{
  "hidden_size": 320,
  "rope_fraction": 1.0,
  "bias": "none",
  "beta2": 0.98,
  "warmup_steps": 242,
  "final_lr_fraction": 0.05
}
MLP neurons of a small language model. Each row is named by its layer, matrix (gate and up: input weights; down: output weights) and neuron, and shows model dimensions 144-239. Each number is 128 + 24 x the weight over its row's rms, rounded and kept within 0 to 255. Numbers have three digits each. A neuron's up and down rows have the sign that makes its largest values positive.
Before each neuron's rows, "fires before" lists the tokens most often just after its 100 highest values on Wikipedia text that the model never trained on; "fires on" lists the tokens most often at its 100 highest values on Wikipedia text that the model never trained on.

fires before: "\n", "  ", " 0"
fires on: " |", "|"
L5.gate80:105096109122146091093135124143111116132150147136095103121078130132111180101102105134114149134157126066142113101126125122164166098147147111165128109105147122170134116115121140154136110111117126101145128132110132176161130129136150160122123127156129147154091134108115154035095119157115128144
L5.up80:138126125142132094127107105142122129103126137137127091127122136150113154107112128135098134099109148135120108071144106127121142124128120128092139107104127116134110073108118155157106142133157107133134188151094125144169118152152192192136105086169142122152137182143107146106094098172127166121
L5.down80:154148150150120132118110128118157173096111110085123109151138122134158153143126117108114149130096115129131105119124158160110128116124122142143126104086135134118151127133123117152102131094141104115117151133079155156099079153118148145128086093127139100136176128174114110151136141100156140111

fires before: "=", "-", " |"
fires on: "=", "\n\n", "\n", " Loss"
L4.gate493:124127120112117132135110140125153099098146121130158136103177093121083130128106147117178141103106097136110126139147148067155159124117130154105148119117120118123134162110148127139155088134116177122141144116116134149149190148137153113135124118158094115116130093117115172086174138135142103153
L4.up493:124158179124182123121134119108193095113109120120108125132182160117099081131168127142147095116140122122112138122134137133122137121152115146139107076130141099150121136152134143107134156132158112128124105125150120150105133111104105125119129147102137135124096119136085098143155147141150118150
L4.down493:081108158139104111125149124090130156142108111149096145085131106119137143094108170127104155104135120080127143132132126130155176094136136120131114127099175111143103121116125134136141133112098151086177133130131091146147092155135145134103170122100118116089144161159111137142141135110140138111

fires before: "-", " of", " in"
fires on: " part", "-", " co", " pre", "\n", "Co"
L4.gate432:087108121092154123102130115101161100173116120133138166125123124137144154172098179101127122116145101137131092125078125156102093094130075131136122102096131112136128145106131123099100123091086105098131136092096113125112129094120120084152136141136157113153108148146178121133150139083177136140
L4.up432:097129066097110100098146135161162118122125124129117123104113150121096158142159125090153145138127124124159152134134110159098099123103101111150143147148119104133089129146127132075146129082111159091101178087121122094146103150114157134087136155123125115116092098137151127097135108173135092127
L4.down432:108145151128097130156175079119121170118108085118156142130123131097092123147151165127148125091120143096135107132111102124144143140146104104080161182121130138104102155086153145128121136116146146133153115158154099136100000142161118136150180132116124116119114133109140111153108102140133123151

fires before: " |", ".", "^", "\n", " m", " mm"
fires on: "0", "000", "40", " 400", " 300"
L4.gate452:109123138128151090067132138150122120131111138164139140107100107156121118160109106122163147159150122127127167185116117175117093135101153141166084108113066136146137151136145130120142138119151110093140125100197126148098157139122080129128095112129145131138113133093184146129084144124173152145
L4.up452:117154144107139105106102144149167130142142117094146127129125095134135132128097114218129127170121142115118142117123127078153156149141159181072112075114114122147161130167109162098156151108126156124123098121141143168132124118133097143142111100109094165163118130124151116168177114134127165158
L4.down452:115101132129139148129128100141136134093122158092124108182139158104138135100123120164116146113145119146114138108109126104127122191122116134160084113151123121109144131173114147157137150127112140105131125129120093087103030138111141126120173092129081140122178140131089121134168111154137108111

fires before: "|", "ique", " the", "s"
fires on: "  ", " techn", " under", " expl", " friend", " against"
L2.gate470:093121148119134135152145146124121150145125101155121114115160139123157143145145131111157168097133086097113121121123160102103130104090134137140174134113110153139094113092136130170103114086139100096137125108136173123088123132148123139129106116110149146124099111139141102108162162111140165128
L2.up470:161142180091133134133095159123141129150139156097159113154155152132078152135099095130132092134168086124108110134126099093131167109117111150170100130133091150121132152127111120128156107135120097156111130143120135097132111112129098150171106086131075141128191151083118121173125166131142136130
L2.down470:140135083115160143202154098130122132152174084130110138164133115066147137129115131154126141144113152127156136115107176151137137104108134124194125161125109145128156122112140152120143099142102158104123140129121126154165059132115074139136156128146100109076104126160160116140121113183122127112

fires before: "="
fires on: "="
L4.gate393:116131144134124105166089135109147141101172117104093103149097152138123141126107158103107086112138124121129137132134120126107126144193141099105120124115106143169127135081156114111128172136136107114128125094156132122114140109149136128093131099118110126136138126131129150118139118112163151166
L4.up393:142136165153156108148168121099120120092173111098163153137171068112104138117120118131164082116131102154151106119121153122117140124125118101085109111137111143141123094104121153109149112129129143110162175138112099118140148125121145109097160120159121122129117091154091152129098147112123115136
L4.down393:136157147107119144130126124131163110147155114141107126138124090134132124163125129141148159103074167173104154133116152122109145096114136130162113107121143127096110137158105138107147118111124148117114130103131151106133070110136117125128168125138166138119147118135149169125151127094140160121

fires before: "|"
fires on: "\n"
L2.gate172:124148155167121126103133185144139151130091128119104071065134161095127167151138150114136164117122131094105135075106100094153118136121095094147168153113164094115158119158116120116143131116129171129196147143148153124137150145111140126135142128112146111085116121167095134091144113113126113124
L2.up172:146143132141158103107150114101118137113152145138138088107113113088141155132124119089129136089115091121127153132141146147089121133106141115154154163101164139124138123109129159086117159109118157123100102120154123103141137122114120150135165152155116144140120068118106118107153129071133117144
L2.down172:138173112130156135082131124126136120119121099118106137094142138119108138146118190152123164077104121108057124118143143122142137131146102158177129123103194108097131130172106119121167132101106122109136130116121127148139024160104139121133135145126131145108098158195118130150116097121130137138

fires before: "="
fires on: "=", " Ra"
L5.gate343:134127192152147117163152095150113138126141096117085153112107144136118124127143120111127163135129116116171119110132170148164134101129128147134133125123116159127097138141142117149114137150121120054145092109121148094130134116116142136121133163121148113178099094145114177103101134110168147155
L5.up343:129107158148111101138163071134147174161154109127103120129138133115116115139158132102110125138127140140195110145125171170119126117089137130124125145155087161099117089162112163132140141136160151112122128172133144101144127148118146135120095133124104132099141091131122156148094142106130129149
L5.down343:118127136141086107131134097124137179140116124141122099137121121125133114150167104124142136112097139148147127140112143131110122124151157176136137157114065139139115096130095144118123123140138116115129125131124138136132000109113128130163138108132100146151155122116144162144125127124128124165

fires before: "\n", "-", "  ", "\n\n"
fires on: " |", "|"
L2.gate390:114125128120117113147150124107077122098086112114149179128126116138143151139131155154104160135166144109143101092117086150167155081117140125097127090109136113109083123121124142120121146104144155102120126122142145146109124175095140110129131106114148098167133117135084116110130113154130176115
L2.up390:133137100131106091116149147115105111148100112114104139135089105143131131148104159173156133140186124106157108137114088125135123079118087105110134107170161159106079105114100119115155135164146127129103143136146097127107156139151122182118105121110153141139115122142083077091100145103093185134
L2.down390:155147148197130135093122111105098137085135114128120117124159145129138152161122137117099138129097134108134119118160114159103132144122142116126084120122152124112166121158094142182073164141134137121127126169054129185128045156111130125113095128142108145134159107101103077116092190165142107132

fires before: "=", "The", "In"
fires on: "\n\n"
L5.gate554:130131112088129154122128112124141149149135113110108104138112157115123136123130170102104148117167144136120123108121087125140179098056127167079139151136108079121116148114168171182098126116114109143119134145152147126164141087153090120150131106118119053121074103102110169113126150134148130108
L5.up554:096112116114129161136110088134089135134137130120111113153133117131123130128145141117129132142132130112159101079097077173135191117128100136106135079119110117155125172140105115148092132145097069092155094115156116155133123089181147110195111116127116065098088129123118104087118118146148137057
L5.down554:101158124125124159140142099124128154140134093133099149152148167127104113135115152140098135130124113132121139096119087126139117100088119173117130139104084091092113151116101148155109130141155112096154128111121125112130000154127143109137117130108159099045086187122117169139144151141145141109

fires before: "="
fires on: "=", " times"
L5.gate461:174144167080106172140108103160090117142103131123101149125113135151154106153149122117135144138156097119122130102131078063098098076170103091143111126122134129139112150112152129101138116140104098085113126118124099111107138121151125119127113165118166120157115130137103154085140132112148121130
L5.up461:113133146154132144174144109128162119115172085145133109135154154098159135102159086046116131170114202138091118112110108096118095131134123137154091113110095146126124122154183112135146156120119117112093122152110136148120149101155140130135135125052098109148143148120114162104155140114131130124
L5.down461:190131147110107077108122112139090137116142143170121140077089082136161140127124125100086121126121139130144124101133065152066135133138105129108150119127096122102072136156136119115160126130124117134113169110159135124110022131115110100126117133158113112144141122123113133103124110125149143137

fires before: " |"
fires on: ")"
L2.gate409:109126152134143132122113101081140111137143116187141140137077135158126176107120136152102148126116130108112133133118097157088180148139131140147129136129121126148095106138117117120095141111132099116159121089139162132116139147100120126100142132112135093085110127120152143131161147131135134125
L2.up409:135113148111123106111157122098102120143143130122115077106113116132114112148080128145117144172115128137111087143077124112122128099140127111132160144127131134150150138143110155103198164149166180096112086091124159087116123098134159080119120152096138130159100139142165114101101137152130148091
L2.down409:168070139144125135147132103136125095156124129178144139103130128142122098079093117110128143131106115186131084085137143125130107099123114104137149154153126137098128145187130077092142112138126124137132115135102155141144036160140153107111126170144137116149113155127095113149138092128111146089

fires before: "="
fires on: "="
L5.gate332:097126159119154090121175097148114142100152126130093131123112080127125112162137090083099167175103112149110135093130133144101143085127128128146125155122089115131083113148088179116162118137093118107121103158134140149141131105119145101140113130138173114168133108115076154115121079124139112134
L5.up332:151111141115092107154132105126107137128168121148102122131118159175114140158154142094095137142090145133135133148133130118111127104124143117162126131108099162146098122110184170144112120123156138093146151090135133123103122135125151139110159170152125123116122116162133174107162125110158143135
L5.down332:143113175141129150144156123142142160154183134142094114132103101161127116135156112146122145152144139140130126068119095141114113125130112154108169175109079091138134122138137156140148101170124127118112159105126134143158099140144142086115132142131161124138152151116124161089099112069109151105

fires before: " as", "si", " in", "se", "-"
fires on: " such", " well", " known", " pos", " resulting", "uch"
L2.gate230:088115118136089177121137135111133113128123144109109110102119134157099111145125123137138149123157109125112129133131083135126160121143139131155146095123131048148101143125131118091101136111154085148141107112127146123159142123126170102120140168102147124171101135120156139091172134102132128111
L2.up230:140123112149112131177135117169104115123088108094089138124113096122169157135172145137120099125146114140094108091107106146115118155055131110108163151131106134146121181140115098134124140136139140124143147108154196171137148130115118088069136110151143075137116125143092162148091138115092115146
L2.down230:115144116137108108160133105159124108130109112106132116121120136132139131136112122105143139175080093124121141125155116103114125152137129125091126118145131117193138144135172135106134150134138134130142183105150186123116254100073131119115115120115192104136118152133154135132083174104117084131

fires before: "="
fires on: "=", "vi", "mont"
L4.gate558:093150127177120114119156138158156142133211095147103099102146126164141092135134137134152105129078086140129109111130138128091136145137170180103102139167141132125122145137094136109134124158117130146135146136123172090160124100098102116104141112157090059097126076175128131124101114083113109148
L4.up558:121123193092072180154137136123118125120151156110107106104155124094113128139117153168140121127118086105076127113114156114141072141083130141146096118160106101126103142094149058119147081121118106136127113113109120108139134099106114093159163144185154104142127129155122097118156081171144149130
L4.down558:114120143123125142102125140061137128110149147118135158123118126125139182098104099115131162132096134150140153155177132132102138106116071115162141112162123102138109158142110152123125172149132132162106173141115109158122204122151141157141138153121150144163127092134126129158127117162109130135

fires before: "-", " as"
fires on: "\n", " well", "|"
L2.gate270:128118122131109142101141112101149116145160133139084159146189109109135152090117107088099086114116151114129137177110144132104188146093160175184150156137105115143108159156153144133136157113112126097150122117111134131105116154150114179124098169116124135163156089121128132103145090145103083137
L2.up270:106169149133113094123128136131122119097136135115089107139151123146172109133114139138132103164119126170135101147103159124125092133123123112142110153127143067160167129177078116065109140142150117135147128144109125120137127134075134116118127147088115139107164127149181154136140119088188128143
L2.down270:109145114113094142146142068137156102159091112176136114121086113164164123129111156131168125132147128113124132126127142130103161157100117121086172184124132115152143133148134168092082098131121119146130166127124101131143120137134189099143117140097137145154150136087167104075142129055142083147

fires before: "|", "-"
fires on: "\n", " that", " and"
L5.gate106:111165147126143097131145134176108122172099137092076131113150126135123136162144132123097151111146068094156161130122129124116156076124116157183179127115159087110148129157115129144099124132107158147099109134152129140152140114125126082131149111129128143134079117134115118140117147110169111114
L5.up106:133138141130148090121158130144130102157105134102076096128155147134123132173126139124099139135128091152121158129133159139136143122109059165154136152121166140061158122134140131151090115158165122162098088147133143159143148146102120124107191147087144137104088160095110095146121161088179118135
L5.down106:113147106112113159094114143103151103111120136100119116122177151117126116124128152120113112122108130128112102063120120116161122113153087114168117147109156128076119155133136138081181152112154130134142117123121120110135000130106115147166144137125161122117097141101157142116127116130121137100

fires before: "-"
fires on: "\n", "mit", "ises", "ly", " ground"
L5.gate597:109120141120116097106118135136155142148157118082105101086122147126120131162128146117114178085129071131101130122132105113127121083132130110139107125122146103122135172148132140127134147134100110134117115164115185127146140111128173153164147107118097112096109102153130166098135135101139089132
L5.up597:139127101129120100116102132116138174112130126083117093104128155140114125149117124142117140100120126179098120101126103159123116090134083118124135122136132080093103118138116105096135157102140112113127103140161152113136123130150139139139156108106125127076070196174139135128153153123117081100
L5.down597:165169115127124121142138094108129133109125105131111149131145125119126129084115132136102093138122196157145136139139094099137144163175139160096121117155151161109112109145105135125151130139141137121147124114107081132110013189107113106118144153140152141116150182120161092155114143179140114131

fires before: "="
fires on: "=", " ri", "\n\n"
L4.gate75:097142126203127118126157124116117121181191096135096119128084095123138092127199129146072106119100120163132152110171121108134135103133103132136122128154069091154121124159122187126103153137129110122089098114118119138161109093112123138113118109092133128133123135117096170088115107125160117145
L4.up75:123114106147154135123103104100112119114138087122138150150091112138116127130090126175123125154099086131124094166133116109133126154118109185128110084121091095134104132134180092140146136119144106158114157144119145147130121099137125095100159134146136122116113148113042127127123120119145151133
L4.down75:156082121086117110148089094116108135091125119097073164149146142165125148122098101122125108132120119149143136139140123098114157091103103177134105087110077117137095138079143096146165129115198110126096155110112144153082138142152114117127142128170131138132107120157121125148121119187130164104

fires before: "="
fires on: "="
L5.gate97:102140131137162163148111150117102153191151113157104136101119146135112101142113136119146146086091120107120117106108165118148159116104139121136150102113105122154072110100154136131133136075149086110095112102142111149151127150138154091138172116128161117121132098129141185126113095112101148128
L5.up97:095109134127140116135121119125093130106135142141128117105123154157162075114125091131148156118143166116153149164105135144182147093094124103141124198108149125147103119113117186103122157140150146090144114104125119144207147095141157123121118102157113124135180119145114135096113098088123103123
L5.down97:112120123106128110141140141100152138136102083178089143119112138161147102130161099151096144166136116115111170127112112102169140113128147155103157165137110086143088162160112149124124158123176097128128116142106118141131013135165145125113130167110130080085150118167114148132082124126083118116

fires before: "=", " to"
fires on: "=", " moved", " bar", "ade", "rd"
L4.gate282:140129144099167133123196127089156147129129084143132131106135123087107117109140152134122154147093104117105170131143112153126139144145105130138113144131131116162111208113175128107099112137120121114144139115164168183077177123090144105169133123143162135147104101158083155088119117146138125127
L4.up282:132119147182106105124170100091166147106118092124102126118105133112146151137165119117127111153118116137086146100130109117079135145140079100135152124136139125130117143097161139113129136123125113131160135107158159117114099136085144125133154141126171124151117150186107142118130105134126132168
L4.down282:148130119142112109132095087138161128105079155110123132105112105133131149175082088129149083122137129161111116123123117147078128132122122106152126129114127153105125091131107139112153152115136127121129148126122117143140000169121122121144117116089115139119127174167171093107160122108126130160

fires before: "|", " on"
fires on: "\n", " between"
L2.gate558:146128146156140109099138117078152114141143102133148107129141129115132183158145144122110185143080123098102097133088134160132086117111135131162139120126182136109139111122137123098106120160197134112134145108138114090139121120132113144086134102128144123117106132159155145147158145116131111068
L2.up558:128108149103164120142175143132132120140128118148152095126118150119140138130110137123146133139139123117114085124117142127126104156119133181155147131158155090157112072143123132062129090128152159148107132132168130114136133145088117119103136100137102118122086157089096131132160150090105109143
L2.down558:128132131118107150118068144140146090140104127137100129137148137130108135126113151099139132129085098092123086135153111146067128157106125095158116134116127096073152095155134116132121121101105096142109121119127150143149060102155184089085120112092108126117125143148132192118172090132164111143

fires before: "\n\n", " Cross", " |"
fires on: " =", "and", " Grand", " grand"
L4.gate542:127146151095165116119105096120145104136126157099137140111130137146134174114136128123098135127156120119116159156130114165111128140094194133136109143133152079120126118181124114134093138141122091130163140137076155101130136103115088125123116100129158156124164110080143158144110116149144111151
L4.up542:143152097127125136131139123100122148108128110147126133160123068155145139107158075160138121142146111154090119122133154126167120154144151135173070114188133130147103149119131134149128152153115159139121140099119150076113131107161088100186143078186102071147142166082134151098123107138126092147
L4.down542:185141128117179150136157158147121140172076132094148129094115130128111168093110077120078129105145126182113132107168171098123146146148157137113106102166072130158185163088133103135112143103108103163126156126085098109148153127101122092143128135092098121171150154133098138137149134099171144134

fires before: "="
fires on: "=", " noted"
L2.gate481:101149091157100134091133141117166084139171137149124094164086159125110115139115179184140119136140115142136137114170131135145135156159135120191090101103125134129124188100137140145110091165105124153129183118156170111138144075115125136107114121126201119108111139105131078073098142107145126103
L2.up481:128127133200093098139159112153156130142112102107150153165147099149129107158144101124136127149165133118123094102180081113143110170092120110112147127139115145150138150085139124108126113142127160162096143105115118136137135130127105122112131142102155100090071142121108105140133118116105118122
L2.down481:148102122121131179149102125126131124065113154180099150107127104118148113111107119128112125110136100100147107175138132161112126098083129120132150107115096154119140106103159154088117112112145143137144143112138149139129130130102096143105133114106141143117164137157148117148107108116129096148

fires before: "\n\n", ":", " ", "{", " |"
fires on: " =", "hat", ","
L4.gate372:088088131090134147112108100088150129132095115067125120116070101143109118131113103139105165150170140089139129141149125173087186141149134109138135150161117106202155124139105149142136167135122139109167120130151165112140157141140120130127148109162093193173144123089142168120125077105154131141
L4.up372:117098133112116134128052111153140077123084072112116126150102118106096123113135121121080133146154126140096172139109147139118194106148132147126081085181103113131135129146130122136165114121120143143129136123142139137132115110053117106100181160138125166162118167117152130140106129105163134112
L4.down372:143094143134097105165099119150140139086109145141131134177093111104117115124151098156082153145108127155142116108117133129114109154128142145159106113170158097052119095139144106162123105144113122135107126153102106109141047142101127072148173196090086157154167150180114146148132137109178164122

fires before: "|", "="
fires on: "\n", "="
L2.gate370:123153175146108169132104103147159138142176116144127117140121143122139162159087161123147162097123125102170123099153139130092133130092140137125117154096087137139116173144158136169123135102149129095161108114141161092145152159103121121105145131128115157137142130144136111106108195088142150136
L2.up370:120144123111113092115143102195162106094132133113109139120118115109119104131141102116145109115079101112138130122123141112100114151129106134177130099121145140139094126132176092132160148110161106141131098128136125141099131106124117081154151186118143068127155108154107120171153153134106144139
L2.down370:128151154126155116140111107138132126139149145101083119115096099130120122121115145138134125184102155067136132119150123125100126138129125103177176097086136135078123104148133132158154147123134152131123142123146109128108068118131165123153108183098141151127178150131133132164124138112141169183

fires before: "=", "|", "-"
fires on: "\n\n", "\n"
L4.gate513:167155131147111111116142140145099135165146136125101122102113153134099160160130156115111138120160124125125140130095108138117105124139125133131127098088122127116094195134122116148118085150143145113095103107171139150153144104135158097147135117146139096082078147143118172039128176153139119112
L4.up513:101128133104141152136091131055143121168136103137148104163102127089118114125099140153119133130135131098168129093152131154122113091115138161150158145125090142122138132073126168144109107128104148107136126138110125094093159125139119107157135130140121113132103147148118153145131134100148193107
L4.down513:102142131117106104131124053168092094107136158092106151149094132110125144181101130155094125130136123134088146113109125139113145107085121160142126135048158157116083096131111127148121106147114141104138144111143195145124075136145108083142148108150143096097089138116149100095134156119161162115

fires before: "|"
fires on: "  "
L2.gate445:097099144090121169139146100110119142142135148123136157143087121101168090129109126141119137162116110117151134129070122115106110089133122086109150114130079112186116109153087161132139148111124121115129109111121152127105148067087085141185163134115130154125137108147092113120133146128147083123
L2.up445:070100058091121140108112112109073138157157132137146122149103139121117110133108144096122139186107073147114130148130128125137127094139117107146156111132118143139150144165076149131172110112080149135173123132173112139134117103124095133129144072137107156122116108135133085149139147140125118124
L2.down445:150115133129125129147165120114080114128136076105088133104118152133106115135131143105135067138117129121104123138113122114154115123091111098142128121135130175152120119143131162108144120112097153148155136135104106112082014120113094157135103134130104136103115131139124114111125095158125133119

fires before: "="
fires on: "="
L5.gate436:149127143093150149170128149144103097117172113120119163115134137137207132179127116107137137127141187108100132120156134121106153120113105101112155135125114089146103118145097121164122140191162079141189126095119127139115160142148106091115170102146147122126120139133137126143112165125159127128
L5.up436:157088141139139151193102103123162160150155091136122138098129134156104118146174098141131131153106099161113117117111163088162115132112110132176132102150135119139146090116105125110097100141163169127148153136126097137137122095140130118168088082077186098157104177136115108135142111126135109142
L5.down436:110124091172130066094127151096138156142119140101119171128135126088153132139152115093128132141139101158084143097138103082154117119155128167122146189097076114123125119152109094152131104201114127096160141156126090111130037128120162130122174135151135118134110097090129135109160159135142154115

fires before: "=", ".", ","
fires on: "=", ")"
L2.gate489:122122119100140128140150119180116127126124118158158100145132145131157178155118121131138136139141129152136137089127140164095137126132151126141162090158111113140112115123087101141123136149133150156138117120113116133154137107153112128132158133094084109145101122125107096115092138107101114096
L2.up489:121150128126107143104158112136116123152129160136091103145162159157085121122104129167138140112113168127173112161129109163128124117148145125126105107138118148094108133108143183140125174120129089146077157127112098160168161104118142129105100131115078092127086118128117115133090137118156133129
L2.down489:131122124150133108169142133134121096111130133179132177120120156139135075096120105106129149135092152172085087143155128141125124144117119111100135138163127148109089144128167096047129122111121138173113107132110163081149016146142161149115184091155136118125107169153123120155145109137102116108

fires before: "=", ".", " is"
fires on: "=", "\n\n", ")", "He", " This"
L4.gate21:094078115109173150139120120071102138125139118140132120147111138145126139148130138064091158140092164172134120106129103137081150119128122141143135124141092101108109115154152143138130140114114157118140137161162089119125132149099129066129142110078152083105098156127123139087138164158154134152
L4.up21:100093115088135117135122131126131137203125128137142132127103129141120128113135152105125154147089130139133119118158110141119155119132132164150119131115108137131137172133109153121082103163109130091119129182160090108134136180101158085103125103108203118112079119125095156159151174118164163105
L4.down21:118114123132114131150133095160138140154083137127117101115123157153116075114126120120100120119137136136129132106114154140115154128127118162120148130105109137102095130126131156138104162155154145129137123115165155105154000150144140127124131133099155074094124116138125111109138132117116143138

fires before: "=", "\n\n"
fires on: " =", " Is"
L2.gate346:125118142127129141117139124136144169197148106128170116128083108119097123136153132133113090083171125154142133107101137121108130099141177141133098126140117137165104141108153155127106147152107137143124114134160127158156134099160129131098127104135123168128109139120104138114095182114138131120
L2.up346:094123091128113158145129166137167163148139096127155159094084093120129084109156107075185110084152137114113111123136123079105145119152144095130101129163186125143176145148143124114164141088112134154125119161122118169085125138115137121144193131155152160119125129121139118115184145111101090112
L2.down346:135133129171142129185116145134159089143108149121095159174100126099102174141140123103130188130136134161134158130144137114136138097082136135109096107170120127159133100152126090118139140112127150131126143148112143171125134092147135133141170094133153120145116160151109160080127107155125154111

fires before: "="
fires on: "="
L4.gate168:114110148154131158147129105154107125190181153129089129134097092152112107122163134101121148163075120129126094062122165145121160110133115151156131122142105129133149133151137135139148142126129101115113143158114084120150091179116097101173139137078158115161142124130118130109141123106155145104
L4.up168:126112132147159078117176122148116161145172152122142123159134138132134109117160102108119157129145155124072138099132143104162172084088108179106124116168086147136168078183139119109106123083110151114120158113163159129102123137129120161158192096146177127125140109132091084129153126149117123152
L4.down168:116119121113147150155125068167113127110121138134121130118108124155137126149141133139120141160151118106141160124130105118192137155151122119141147161114075110111136146122142173129097148134105123121101132132138129120175003158158113089123140133112132098070114116117121167118121138102123067141

fires before: "="
fires on: "=", "sp", " has"
L4.gate301:136155133146098144122084110118157124136122146104128127160127158110105076123114122161117141090116145099150127130113077129113131115153200122140104137087139170112097140122127153108142082125090106119147115118190142117145136087140151130164130123109140124142144133129138125109144137108151144114
L4.up301:134115150141102113143111108144156143132130142124112119125142132141141100099071068112139155145112114103107151132109099074135110105147149120119099158083099155105152160141116143118151134117134129108155130113182136146098136144191138134154168150123122093108153117169114135093164165124126152123
L4.down301:136153105115093129140149127106153101082141094138147112133136130101190182126103112103132118094123109154141141132151174157135139121121100148130159111086136125100114107121115130117151116154152144128137107112159112117110060130128094129123108155100172128138131104110151116118144113099117148102

fires before: " |", "|", "-"
fires on: ")", "\n\n", "\n", "."
L5.gate226:098123126143105165120092119149147136142111105172156121121119113108089104145127163129093135112128125084069116117110126135141112085116098137129152163136151125136120143118117163131080103129120128146139076102121178091101143112149138129157143127144152115106134134137140119106141142135116142098
L5.up226:113149156106124141153105138193130127141116120120123113130136128116101139117144126143124124104127151106132120142116121120163099103115094145122196162079123119161125153124134148133083082116146145160180102104146155080116150095162126123099131151104149100129110111124087117122124147133143172117
L5.down226:126145086137161151125113098107156108136113112149135096130111120125128091128102133138093099125155132176078128097106124109153120119100120153139130149126180108094123131143138131097110154121148136119102116113111131142132000186116144119152151131101151099081102147134139089118165108122119189109

fires before: "-"
fires on: "\n"
L2.gate456:090135132136099103124135099107151114144153117117117131129143115117162128095144132111085160137103135127152149133135139154132125081133083124153102161127113145157073129140092136131155133142145098121120130122139111139125146145100129164121156143111145141155124122130132150152116134082095110128
L2.up456:106135133116159104078178108162097100147161111102109130117118115098132150130140161079093122123117115100172136107127122125117149099137131153132149142122147134117152125162105151123150137125141129135131180127142159159130138139111084155112119132121095169070093085134117137150149097181154118118
L2.down456:131116133121086163125160076142097101173168114131138122137123114080169150147137120122155171112116143144136123130135147162119117125133090135105161156140123126111110160155148161115090136121103134115101158171138102124121022136149130108169119152082155093136120169127157157069131106127151102122